python train.py --head_dim=64 --hidden_act="geglu" --norm_eps=1e-05 --positions="rope" --init="normal" --init_std_o=0.00424 --doc_mask=true --dataset="wikipedia_en"
MLP neurons of a small language model. Each row is named by its layer, matrix (gate and up: input weights) and neuron, and shows model dimensions 48-175. Each number is 128 + 32 x the weight over its row's rms, rounded and kept within 0 to 255. Numbers have three digits each. A neuron's up and down rows have the sign that makes its largest values positive.
After each neuron's rows, "fires on" lists the tokens most often at its 100 highest values on Wikipedia text that the model never trained on.

L2.gate108:123113119127135144100135114095120168136127158115109137159118100139126123099099170119186165073164190159097180095162110158139131187097182124123182124098136159162100128104131131175132155093116084128167130087174099157140153054152140145076164139099090082142115084152137154156142041194105104121141117129120117132130113099144144122138134155126123087090125059086102187133148141134115193114170
L2.up108:102101153113098154085115126113112125134139131152137078096086099154101130093099136137161159087099123138077156123093130111116187097139130128153184117098136161089168120080155158108119159070126111140100166166120047116129162108139127184059156136163137130145151125184133181168140079216100177118148144202117105163153128077134106145111161156123119118103148120062123168133157125053092117173191
fires on: ")"

L4.gate438:135172121125080159074093113166103113096133094159111084135125129117091141101142197114140104156114185130133038151152117240076125166089139130125131176158163144148132105125130145112186108150207120162157108118130192232118102112082120132075163150116137111124181139178121131089108085126120190171144137115115107122213127130141117146139083131146155068125104125102124133167110144076160146138110
L4.up438:115116166123159137098134127162089115114165102164061123079132081107114101103139084102085118175115114097098090159120086112099156125139098141150102126160120105165139121085110171140114158182129096128166096129121050152197165143132141142072163126117131165095157167145080151173091149075082173125163107073086130124140094186078147182136173132122122119162157164114202123121115099139115113137090
fires on: " of", "n", "1", "4", "6", "9"

L12.gate504:156195138165131202136129153154155065132112127166118076117118127131109113088117136090173113148095139106125116131089186085153126132118158145128100152153140141200143150123116169101116111116121115161104111115125147118134113169151051129111107114126121153115161178118135132093134106175124141192154133197133169113146160105138108119147111126154103095098108155106119128117087097141225111154143
L12.up504:162156118104141102140070148155114129151132121095113142165129090106149093156142144111164090144140122096087116074107095202158085122117119155164151147207151137151150122164132192134071138213156185135087092130148142212100045123103107121139116163140148114092179106100073118125162137109077150160109100099109158089107150094111114153160121147088118110079159111124178123123163141122204037138118
fires on: " #", ".", "|", " number", "–"

L10.gate234:082153131079107132124131114121107163095100166135142158101161111082109180128173096129138122127163150079166095100116151145065131105100144143117116142179138159113075117161115100089135125094101144093138091100172091206167090140099166152102153128177128143117103113137103107128100119122115153114151089141142142166159136082146148150135162150110065144138127162130125156099093154081098083110141
L10.up234:153101117132121137133131139065127151126058157103099140070166144225112122100171156096149196169159169112145126169127099148190124088103123140123109108120155156132106085151167129147179140106140154078158089157131136135118134133145177099123127102108172163153076150142142073134214168086144104144206113146154096157130098043054128151097170157113100097149150134130082117159155187164106073106146
fires on: " W", " L", " /", " |", "w"

L13.gate60:138176096093203131132114091133123114139102114161155118111148148122129069084127128180140140183180158147129034134167146163131131092112118174166131087154097070095118106118094146048102088172165109094136079172129117118106153150089086146137109138117167145115148117123167155129208152121149128098163127134142119152124161154102182108070151159198134102095158153152117083113065129143165169120086
L13.up60:104146222123136152137065124121104081144098149165191126108142193136141072127155174146099144189087161113092108108091095129142185113125137131162132094123140145154143134153098129132040151129115160126106136215133101123154115112125111112168149171137128132047161127121139141149152070097154136171144134101114154074132100179153171158153139140127073073136099111156148175132036176149172131107116
fires on: "|", "–", "\n", " and", " |", " Coll"

L6.gate243:111120153120099139145111195128078114146085152189145081138101116134080134109154139168130091145103172078099093153053143094124102147114145150185111154113107107143115121183087128169077166135116199215135081130167142162184119102075173128117168099090093152102162096124103179149090086107088116161183065116103072143181115125163134152157134137166115144164124144088153121139062195123092124101163
L6.up243:141071109137125142100096110136133079108134131182142115149121195138175157100097092145133143169122135118085036143087070120119128124041146159084120123096164122201141137110145176157119185135071150169124107093183149111136154106164174127144150134126140142117155123163107165126114147158086149130135098130137073084113213094120157145082123137094103134193129177128109124108132138086119154108112
fires on: " that", " −", " which", " hold", " Act", " number"

L9.gate410:124202142131109209153089135114072166131094088135108103112118144077108188154187154144105181138124127110135163092143137207158158157112129123095105163121114170135050120150196114142102093066092094174144086085148143160179075158090171138093083127160199144183153138130085090139134125099065157127127149123140166152098142103139142166126134097135131136100115135122190080071098133073197135150131
L9.up410:154115152126127111131113117139162079146134127074095125108058163145079143121146132138107146130118113192152138161099087130115129122066122152139112072061081070119112081145150130149148168117112129135108098137124157106063101093124104154154143125083079101110099166123116199146109120145198129158153130138044147163136139106132127172104124129091140085195124149118118144190142082118077117167115
fires on: " with", " in", " as", " by", "\n"

L9.gate503:139171122107121123079160171101093081128082109108137107116106122146116146183195044139102126097100163113118162133144136148131112130069123174157100169119118101161096074175151173167182125107180136096121152083109157119134150133120130142133158109133101128139084083125166101148118115151189165098188184135103164189090073118078192144142182133125102171125174070121134211108152154120089150148121
L9.up503:196159116153136123123143123184095112091083099104146124121128137098105103183160122173141109103143152137134143101133096130096149119129165181075132126133105127078178162133096161117118119132184055129144182072137157047099142171135111140092075128162133117113103058103145157091111115138109134205106121151070150079141106086206107127026161159164107127139140152108067097131102138125115150120099
fires on: " as"

L3.gate98:105125123095126106108156089144096120096130153107090107131158099133107095137121129187124116124161168092131104115105141117179075138074128118127103087129122092128131173198076181121151129097081116190116118100174152140057183143123123150087157080114112110156116127135154103166189099157074157138140099091157148110127066146074152170144180171163133127176093173135150151113156164124125099085063
L3.up98:100091144121129089064098123202132116066133168110119122147166096137166067168087215145153153198177162136074161127197141122164119171127107169106124108116128071117112109154090187068056060121158133125129114108138117160067137077155102089117173139149070117161090100112165119127134160120138113120106099080178132117135125102085124150097098082155127099122068116152126101168124192146182130101072
fires on: " Atl", " Const", " of", " sum", " fin"

L11.gate200:164138108090122164086082127074103157166098108147135152076136159123150115147101107145121146179145058130151143113133124086131128149116132178069073174139150112134136122106161069111155096178121109116128087136113170120128120161131163144128146183164119154155165193117115063113114110129217107213175164122145220156133116065111166122129078149147142156070099130173132135119133137178141166146112
L11.up200:133082120096108142086132178125079140105112173145169101129103152143129125085127196102116096105132138149145135209093124117069153084138167162194087160139106180106136107120144125168120192194166123107116083112141133130182148097076129191137156163126150102130066138105116148089075127103069091169134144152139150153063135086058104121162129144130159129092111176135122152126189136182105129165120
fires on: "\n\n"

L13.gate378:112091077157124110163160157112076113111166141203171125095144170083175139121143126136097099125093100107110131135085135062082131125109160117126164195112141148099051119128085157115103121085089103157146078103172075068170077116170133054153156139088099168095053086154106073111124140123087152090129112105149098155096108086109125163060127154134145107081126193029120114112165082111148123094134
L13.up378:170070141124108174100103129152173133102077169104139114103103106110068140140126149176080113130117158153077155124191101104136155141139111069152129112087128139131118116167066173060117102119128113127092072150218146123128123161153121115145093122181108135200130112111116216132147128156156064089102165150150065123109174132139149160102114133136175068122138145159083178108162107071132109101142
fires on: " of", ":", " |", ";", " than"

L9.gate167:083179127112147166164177099109135104153177127127147192113150146146104113163165144147123130096130121146136108039125089093091167129163096116074064134155120146095103196160085148026177141109115054156124074146125097098136120190182124087111163160117132126194064155120178119107072096097140144121114107141152104189102107124142132133056110148113146131160095071186115095105120135170179109134204
L9.up167:053105146085143100088125141117134134131094061126142115165099169057181171110114110153131147073122132160160161100155131091158126148130117149135089046133113130159116118188091149113129142074145110155129160169196123167143099142071172140080121119129072092110132151163139150122088161117190219113117176095120091135169140132083102169168145118104096164130127102136119142130089173126104087143111
fires on: " of", "s", " on", "-"

L9.gate406:111113130110145116132191159075128124092110096177091061150099110113101111121095136147110173111133138176189112130142171122158088092076152141209099137125186083097127126176070150153090161104050147133094087135139146098119172106085159205141127149178158177114135094084104124160177084064100131135131099154117149112161175157127138147142131102173130182188125147105156131157106144116135145086165
L9.up406:148114139116111162179180135166134066144141133117044119148155145123183045113130136142126115178141146117174086128138107159082089123105165130156142093133168131140139058153125150113108131122148120158158050107159122128090114130110149152129106165074130120146117185141160109118169132164126196132144156105118109171189126107120090121121114103107115199098120102184039140109148084098198086117100
fires on: " that", " who", " which"

L12.gate278:105140144118137168111092102108135165081115167188146135111194101104070132145126083105173168096157101080155135175155092165134090152120145105108170163145104174123154072187123168161148176093151135124122162159170118112094089071138153149128146105157171163139134109143113118141098112127096117159147156133127107186107151143168086128189170145140144095137170137113122148043102143178132146132128
L12.up278:143171100080141133119114088214169106099042163185147109073147119180068120132135154132146192140153190135173120115137188097162104146119113096138137106188084090112100128133148155063147175130108056158173147118114109166176135134151060113144126146120203115121108163155178208089146131099072153176136097102155157163141160116107133107125117130113149149087131108088137083104188138186160095094103
fires on: " |", ".", " ("

L11.gate441:105124091141128127171149067127093096124170114127083106122079092086173159145144167117120095114132162155160138086082159123107120099096069097094144116142158150139095116134189172112125071131132128091098114168096105168144102104116130152125158147162133146205133148125130096128129125093165085085120201078163072116096172136136052151117170084169140142105160129106102118115127161152172112153073
L11.up441:145138174142092143183078095131124100134133052121114115174099099081084133162148174128097123138133132116102116147139126118155116109119123135130114090063108129109153116145104103102136123169136098135122098187182097185100119151156168161107101108084165076085133137114129087144092119079152095131090209121109113183165145136115127118114106144194120103055193144045100123125149098101161097157159
fires on: "-", " ("

L11.gate67:152077122149145170082081127135155193120126159197048104090154151080112167091138167202103144138130113145100095096148150122149117125116124082147151118051147139127086114151129139054094105118136108214130138130154037121094127125132141085129107143126156110234117128170140126128129117079081097105137097099103142156122036099130058153095102119140112139105160162066107136125140126102182153114120
L11.up67:143102119126146127072104153120150200110130098184136154090133140076150090120169131189178172113058109148106136146157172110138100129089168103105133170077121111125111065146114094086066159071116111199177128152136125141071118124139137061096115171131092097145164139158099085123111135132121124078163107132105125162159164057187071144134165137129100087142175117116098151112149115108158149140103
fires on: ":", " of", " $"

L12.gate129:118166160091114142125126108160127102115121155079130118122165121096151139109134196117147124158200069121163109141132130110048126141095114177133067111148160149106116159168185090104130082164113132126088099139112098145105126221127076134152125148111137094138126145052030123212095132157153168111164145148109079155128137149121097093115132070117126150113174124154140156164138077162154100128133
L12.up129:127156164094113111133107119179165143162109162123083136139181153104099123100179125125132125104147103128121125144137149137120167137191078117066071074170147162148151096146136156150163063123114197139124077153148165123160130131185114151197131152139108100151140124121109122159158175151120136115117076145140122137172125130109070175163182118159131159130129159180108114077079151152188081104137
fires on: " 4", " 3", " 7", "5", " 1", " on"

L3.gate26:129116128124119153148110153082101118119144102154119119198080127148118099117105088127171182134089180115073082113128087113172183107059170064136080144106186085102194138188146122133144071109149184107114169137162120143084065119148114062095063091171130092093129064167169122119124137134123124148143177173084120174164124127161118172160120117108133156080134111127163165172125120103116162120172
L3.up26:118103152095084111154107144099074148146131130117138096165141142155111086080076157111151202111104188094089117118127087110184152117128107099140098109122140139126135141134083143156159142096173118142155173125137119128084142078175145128208145103147123161127112111150171190112114127136081149094080146179104206134184151147104167206137133152211142112146158128149134139138162146093145090166121
fires on: "s", "ta", "rus", "esa", " idea"

L2.gate33:115129115135125146102127093117045145165152126105091107137182090111110166060102121113112255083142091138168101107169114176106175149103161125116142131174174127164145102061160120113102125104093129182172202122115120166129166128065133131102153164133113092167105101151163095150152064074090158151166123136065128170163108079148121129164112190107094096080123052078148130161149122124160119093148
L2.up33:196084128110114174097099164133123172118141126108119177154108155104120087100148118069163152162116124138092092119155127175180151095092149101124150165150126166173170174085181082108124190100083155116074131073148105131108138109093143064094143109165105131097126140169111111168124128109149156124080198149145133091154137080120094100102113142087148093096124128114165165106179074064134133183140
fires on: ")"

L9.gate509:123067109150158145129070141100074131131104138103122137147147140164143155146163111174169148131145142115134158151177147103128074120144125120111115093139108199124111120144174111136128101123180090110167121195141132122127150121113094104094162083170055151211112234099065136217186073158064131098109156157088120082114080117217076145110120184122074164121150135204140139140105097126164116156112
L9.up509:163048127148096140103118151138107154129161106087121125121119144157072113126127154101141112122081127171151077219110146063121099124121126123104158143037159160148148141128128128205131116145103160097109119103109085134075139108109100161142106135131073104137113132120084151109099111102101120104149162126119109100120075133144144130089150156150120147118151112129141179195091158119029151151127
fires on: " Fr", "w", "l", "r", " L"

L4.gate498:133121140158090124065076114124077157128130184141113122135094132071159061175111152117134125141121095088141129103096137062121138145132128092181058150116166177149157121103022156132148117107109114118183130113111123121111197161170124122151152122115153162062174122097150067173096129120104109121176177150111111157073095094168181107094216129144101167127104098129137120115089165135080159078110
L4.up498:150141100133124110138085151120107128087152127122242166147117163134112159169129113166069109133076077127122153130133078116135061121087112128126123069142137130097140071147120153146148108076124152164088096134059150142106172111143125120122059131123173139115152073064159140069110102125094125138186073126140160178145153102105191137129104161094110130167173128100121140120142112070164147165162
fires on: "\n\n"

L10.gate250:125125152127112118109188135131166104152068190120070192177116125160127069095170168179190115061156152137110165173134118154127160138124128162082148193111099180069139173130122089087137157136084106174179138179071074128111164136128120111149175070124145174137100152123131116087143131084189113119140083157096075119172149124143095077118110120135106126122123150087088075103117102139125104145125
L10.up250:119189088098136079120100174090147073123176089091152149152133117086063127177143176109135183139091114142096103172149160128120101142136075142144105126076086144084138149124089177153086110144117111180152055102180141101135085080090144123058173128082119160154175129124137135189133107176071153180104109077161113070174199138158149081121110101168118155133120127179059158143151178102136116121083
fires on: " an", " when", " a", " if", " When", " that"

L12.gate228:106139138204131162130180128161173091133097119107150121142151134113134128089155078140116159138141118107188177157113146180060132152133090131139158125068114147122067149232132121105158142160195169127157119096145083074122107139125092142121126106136101107126096152180146163120128106115113093074122159143128200162149133150123115198160146080175172162120183131119127153140087098097141099168123
L12.up228:131139130101105117056108088080136137148084174078163150103090065122123092136118086138090103110150098152149138176158129143180142116097117130082067087111099160120085118170104088092101167130166085162162135119125111130131127109187104113131124089133158135093158100140183106084110141145182068153157193133087097120049155097129113234108094133118160053147128138126102181129186113161167081128162
fires on: " |", "-", " of", "."

L6.gate90:082132109116156130102175104137123108083178156097094094148132150226138147086125139166157148173140099119192080076169131108127094157156161143193175130143107135129162157113165085103110131147111144159101111163172123138120100131125108048131102127089133104148079128103130155161148127193120160166115150097125161170102144188173122144155101120145147112103132158147155111159114123158130133155094
L6.up90:175136179095115110096143167160123139110149115125103149145143149173151121097135148208142150116080125080093094151132107130124115089197105177154136094131082168132162135098193129157136127140127117153122109156113145116174084184168085140101114121073093110089164157167081126160142121128122115171121131109116103118164083170176103171203074126191127137159118139173123176138087164116126204199132
fires on: " to", " and", "–", " x", " –", " through"

L2.gate391:122083150135139131153143163111138154113137153161064132145073193124118161127119126072142104087173136155099116130106095107150055127127188050138158076133144165169162118166116081129145162082166164080136129124118116109156155084117083113121118115143187065110107081155111130122122102187148078101049131188121108094084131160189154185134159105161114128137152129121201169111118109176174151123196
L2.up391:071158150148104157106103152070098137115169198130130150130122196122132135132053068096118098160131139131157118159107107107174096143156167119112136130157194114127135125126142151078118107136121157126156167097119104126128116076161072147189094149149157090114116139145156128112176179068125158076154130085154197152153163145052103118145116102184163122132166123110130172089197147139117174132124
fires on: "a", "ea", "s", "ta", "ras", "ens"

L9.gate207:138108179134122131161129147058118132104135121100156156141138125054110155166139170164113145124118173115106120117154138123124135131147094123146117136183101168132097135153138135153147124087143138085183196138143089159113090098112149128106067110109143164168143172063066114124098047127116144082132128100168122127122115108151121162116111078142140142117129048176118106123125126156142057103181
L9.up207:107131127049155087184123154097141142151146149105161130089147120138073129102148141136163164134130166101148113140150129128153087090141095083158173126131156089152116172107135103085152166186153089111133175094140104168123124110159086143115080146072114102120113157165051125102113095126130124109092115217104172146121103132161133142097103153157123182093156106175091117086132144132177072147172
fires on: "-", " St", " st", ".", " way"

L2.gate336:154125092073095132181117141116149065093085177148123151088124075145134084111146106101129156082070140095173129115086080151150102134172176125140069158128107125165193091147135056212081067136069122116082181120114106103145117125091122076081055110128071105110164159079171091136127085155133136122135109118162081174111097128145145088161125172184100119127133103075132097100121102126101109120080
L2.up336:111149132117097109187144118128082101095132142157156152086117117157127145111118145095150126106066118103078072102148155146117098123154141180181132132043066104146170128120115107143106126135164144185085107172156126116170128166135132141155051115094153127100155133141142150119097196099158148115136133185105182132086036069149132113150067147132142089117099050143123149062095086077143067091077
fires on: ",", ":", " –", "—", ";"

L3.gate175:140096130098166182137099120113161151119111103120099149106087132095132159184069133149088132111151143095183122150118185122160110099117161095137146112108146122120079111137099098115103181104112116118168098103107147123089135173051125139125157095167102114119156121124126137119145101116166100105104144101146106137094153160091137100109131116143175090119153197067088125108153182094059093130116
L3.up175:119113080144119137180137110157090105118083149092158157111128092095151100168121104152117126087116157105139134097077109123132112105097106067127134094127115142196150096129098134095113143119113095139109081120085094161171158158050150120128165093165145103106129163178163138144178076159167066123087096112172142180138095133158109108157113159147102097118146134107118170150069133136115143122149
fires on: " arr", " Ol", " Ve", " Mah", " Hal", " sl"

L6.gate444:170120097088121145101146105131090132072160148126085101111152121099087113119165147173172101151106089055135120134126123061132187103141113183152105145130134174139107113142116170165146189149090137158066110144253112142089099175114144055209082116131150134114095128133066110144090121188098130135162141160104109131149149183119171081185175150164130121088148107067160160094161114183108146122098
L6.up444:114163154160068142055060138116123162130123115113166075156144113104143120117086157159159206127216143115064133141103123148149132196124105120102107106179160124147108119112145113132137117170086123125114056113147106173121129083064130112207123162133099074153101174098103060127104131123091200127101184141167147157167118094125106090132079196161141115079184150109105170136131138149156142113118
fires on: " 2", " 3", " 4", "2", "á", "je"

L6.gate161:150137127171113142071114062085175122154132124108188109065099090099116140168092161110087083137077145148095174154116109113122154206184135072097163134066114134121122113096123140134109141182135131172076153157099166109143161170122106134082089114097126106151108138082144127094164158112083086125177117095138117109137137157043114160149160163123178064098137119077112109105118098143111181133128
L6.up161:147161203131132137146063137068119166122089114066176115021168087142127074186076156125104097111067164167090171170102130104140174162110107117136154109143069169156210120116167091098105178109114194117158098151043199094143097185117102103160116129141094123122120142082097092097106178148143106097152147178130129125165155187109066135185190074108165119167154123112116125135136136151150125146126
fires on: "-", " and", ",", " former", "–", " now"

L4.gate448:179104137104127105117132114151156132151148096101118173136150085190146108142095117101159162195111078137100121125145102162114141080110148119160152114097156116183150136095125085151169111113104126156164131111198131103126107080137102087079104118146061174105157093116120146128146146122134118156139135205091117165094149087119135152131178145186100137140123159090051175122106124076120173163152
L4.up448:124098108117152169168113094165094127137166095142165151108140069104134108147071091151192137094081137174056104123103077110157108171102136140144123073181159180148110042119148139109178161064139142147125088099127143130137134112124106111131141116141127112149177112121171133164112087127135178149150122134138057150155135179083162103125161140131080123078133078122127139088113130107173150150151
fires on: ")"

L6.gate33:141147132151110079192113180183139146148150155114139121162143078102134099133116117063126107129174168066170183101113109152141159114144090148083101124137201140145142154135069088157063147104102028117213084051185146073142136113136127124146144109186107150142118178065153107170094123150142125115178146116163104114144155145052149110113142122138121111133167129120131147118134124121127129128111
L6.up33:147096110163118100065145084158137150068098093127107106154089067125123134172098096103118105135161087155150137099106126108133101164153089117125088142122185166119165231092111168134122143134130144060137104104119209149145164189114168154168182139086137128149140114061120117106187144153144120074105125107162158128148105146105191125111079168137117136114150160149174124111133103148127191124132
fires on: "s", "ch", "fl", "y", "si"

L11.gate316:118158036091140130101073175153151096112064133113183097085103087127119102099157088102127229147140092104137159157079158152122123091202067093147136115172128131143122120121087163153113155109206116137170116150196133129166164102130203098192154157120141142148061067121111100143161104195140098172139072149157178080176145175162089127165144166076171134159102146110180189140123136146090108124147
L11.up316:098076112170107098113151168131120156144069125099075088111146127146046196080128181110133115109148159170116155138093184093116117092117194115168046113163169111085092144122138173129120139129130128136126061087127155200093057113156110107129160140120145116094150162135152178105132163130113060151123087130158135124148096119094130154094133173092157146145126154124117109168080113164110108132206
fires on: " of", " early", " Despite", " however", " to", " film"

L10.gate459:141088123147092076165087169116116103151151126117073140076163116169138114092146169161119185073139114185115174106117166137115168158134173119128093101141166185104020195085103137111111094119108076138179166159182121123151111174123132102164158120089108164135124154172123103151112132116172108116127131127149152129104141142072059119107099190208093143079091106110136130131142125152180109130135
L10.up459:189093116128110143055162179090058109115168156118080140145133116092105100078140144153116114109091108160135109069096126129157158119078087163138113132118196168136147113123122184078117133144114117091128192141156130104126154163127161129107152150136100155154144167139168132145079154103092116196129091135100143122128128079092097108195089147142138081093072119146100108116160131128179100143079
fires on: "\n\n", "."

L2.gate145:138223119118109073106128103102086077141127143102189149148064115124171156162124166102186138164038153109107147158176060128103127151151106116041143151116099091144108143124141108123129160136154120113118123125091116170102136129108121177142131130067105147151136125170103181094141132136135140131135192176111203161123108086166061150132171096144206117108191163112156125138107106120143133196114
L2.up145:112151096091099095145089134114151139162029130106126091196136117144116151153099141084104157111121123122111113131101132121150155163139090091162085130158132130159137135169095134102141077207118109190134126161134109220115151066083165118111126142082119100104129158132103132094151121166136115098099141099172172130128111085193085115164139171131094132122112166107073103158098070105229125144165
fires on: "-", " name", " due", " given", " before", " story"

L4.gate33:130123123107124143099144113115113116136150188102146148103147158147111098132071179136111169119139104082080069122092103124098097124157153170068044157135160132134133136177076156095181110082174160141167133105164152144144159138123112146164153113119167155146121133138096135131190121141143149126086106186164077149103104113114147107115086115144099186125103161121094156077133186097139156105096
L4.up33:100169088100115125107140088115134144124155151119130140146124178141121074108111077097168106127173139155131118124093118126130139153115123122102150082118165111140182136183113155117073103080131147114135078113146167137139153117130149182065094168100107118127142108147114063196178120130137130114069173082116133105158143114076090169147144151080135152093120181128109146139162155160107121158063
fires on: " of", "ort", " de"

L9.gate316:174151100087113134128184180121195068125164155103168188099092129072158131110111081157036098145156121148133089094137126165079104126140088120144144141111100162140165139127123126178127183149102130117136168199065129118066149154136109138103190153091107118122110145122130156121182152100084144076175111086158157108130133118113120150111108120115098165209150095125126185101138134148082126109101
L9.up316:126137113136137101114101100137141151075164148125192182120053116091103119148081131119147124155094130177116159193139158182160129088163142157096158111178121165079177159120131088136108094151180181138170182158148174073165147119069131136145092172087138147093160137154174180081105177157102055167166156177099159175123169149126118118113070123091159166072140111163136132177169116120163161114117
fires on: "-", ",", " and", "–", "/"

L3.gate441:096142074127098138144119117044127134180131141140159078088130121197124083169166144073169084112119161073122148110149146099122111143223165097185113130128189156131126139098114093100126113092132148180155133144078173146150118054148141077123073120140093181067112138117065151159115135127165097068125136058122107116141149135206141145147121123099104139115116105104174055078115128124191064141110
L3.up441:150127061104175135146106110094171146177146145179113157095141128188111097114140144129125180148175174127094140124116133172159159064155201128192126163155101128118106098097109110096107132108099117155118105165113165141142082146176121105125070128077128095117163143094152194127065127148145117059110159112115102149128108127128088117134102195086129121146112086156074098112159068149135060088078
fires on: " |", " we", ",", " Wi", " games"

L12.gate454:120160140107085153136112093156096123143166124135117154059136169187063110099144132135134158121150097155191087146131075078158098142072105164085139128147121151139130034119141119097164143096119096158129121199147132113133163032082168169096142115194102153100126157109105166110132078122151107146115111111139089156143102123083073118140131144101089182108155107106082144101110114119114063171146
L12.up454:120161143093125134146162163157133078159152147155193156110105118124131170107145123180199207163151134129146119117061123129119084101089111123130108165123151125105141096172112182116105149124087210077122056070121150110164110069137153119173097168127124115054081181082118192141138118096099181120158114100147137166164102131147137130099139089150156145119129111095109127103155133122122109132135
fires on: "."

L2.gate113:103094174155088108098154125100052169150117184115130112135148119082120131157114095185174154129094168088139140160133068139122166136135132163123118133168165102156117128121166180164080103141119181101093092118121139125106125222173077102132157119083097135145204129209108079152084107086144066087095178133125123102109137146067072119118112166149140103103179174125089116116097115111146145170129
L2.up113:124072159119138108121142090109105074150126155105083103088145148159186135146108090173059080156140098162062156141170087144091127153135142104136120127164149111116132120115104191157105088159102109138102090139157171152149079100162135153140137111111105111133177119101141088092095076069155089143128127096172135138119190119142084148082109089098199065151086171180126133102110142120129102147151
fires on: "19", "18", "200", "15", "20", "30"

L9.gate48:154102161091182124176178151143127137151106096140147136138047131141131105057176123142148159080133123090138110149131128157115110130164119136128100163121101082120060093123179137096123141121171181108153179148127110061122149142143133108175098130196128104108137144088084139114132112203098106067146098108078158113124156103179130136154142186093094129112166151058097110104164129150135092149107
L9.up48:162121143067204111100166133134133133178127135144147135125118080130105092109160112100119152115156063095172114199135151141146120131179090126111051158128145081114104160117083083196108108140096103124137105096164129116062142152104132135133099122112120156123131116114128088139151141221193137112133111146150152058108142187117157128137080143137164180143164076118106130130114146153078096146121
fires on: " un", " an", "Un", " a", " \""

L6.gate308:197100077106138105135155188139148088137108096148131143060157124142126124190100148145172075126116139142140126135143116099080091166171111106124109194152091103130110140130194136135089164133124157175135095124132152119128130132189124101096090161106153145146118093147116086125111070137111117170073105132141123149096123091223170150143087185106165195133188043137136125101126105092147113159083
L6.up308:155119129138066169183197090069127155055123110113171188152151154111125093096096080147084147057100141057074061128120174166127043107150158150112088138137126116119105137120162127150166120119103165089145159136133094077098124128114176101122197157087153169128136090187090103129096159118116206080103026106117105106100086124119164103150104127098091134091108077156076147123152090133134122135098
fires on: ":"

L13.gate103:127126159147118098119137171170130072102146074147119130151064126088097114113146155184123131173170077090142100097065087179075079096137156082090160157073109145139111100138146197121073073060124146167149045122170174135154141145094117044180208176100157122164060134160082089122085151096145128133131155143186111136120137104195106139109156149097166121165119112136150131120130123100133090112139
L13.up103:158099152113105121108113152075124182136088143121134081095065149122147190175132145112150081142185117154079117119118165186097119121137149196136097124083173123084145146057160084181116165088157103111118135120162118110087150114124208103123123166120130171090145139175095070164046158165126144141138123142114088114142098116170119071124088158181115186084133092138110171141105106118123132114117
fires on: " |", "|", ":", ";", " +"

L6.gate4:128097115074105136089147110145123145160132150122126138155062186213118060101114161151046129130150135155139089172123118165124127116160132134133164092165108124105177121104195139071171177128078127116103111111106115141180087118127134203131108108109176145143158110145195123083145128125110091118144204068088082203117098141111088159117149114140124162080209137110133148088121149148178162140159
L6.up4:146127085152115163083156116121165129105093063100138106081122119029085088139146089156132144093089171130165168149136087078140116099114082098126115125089133160098160089163109161145135094159044131131125101155152140087146125139151195091116098151125125069119093157153119164120176152085127161161116162095083181182187194105170117152072118107122124124136175158134125163144165148108193132083134
fires on: " a", ".", " (", " he", " and", "sl"

L6.gate255:091118108114146147183145132164149098038134103140150164082120137193146125154115133133073159214143212098156162112160120124135065117129127134204138120147109123133130164117141153165148141181108120147146082136108189144175140067143094117170123139185144086207120077101122069118209101124161105157196110122208105072097136100106124123152179097136116182141139115097098177135133130117167169092115
L6.up255:128087119158162123197100141186130140101136121083166127135136149162159112094146101135074126140149097095116109135124103132105143101098120129104207089140167109130113097063117119139153172122122093097070113146099132124110134109159139065107145109133079094143162164145151166121095114068132109159149179103147133158163142117082137088109167141229108149157156154081097173175114117072149123152113
fires on: ".", "ba", " (", "k", "can"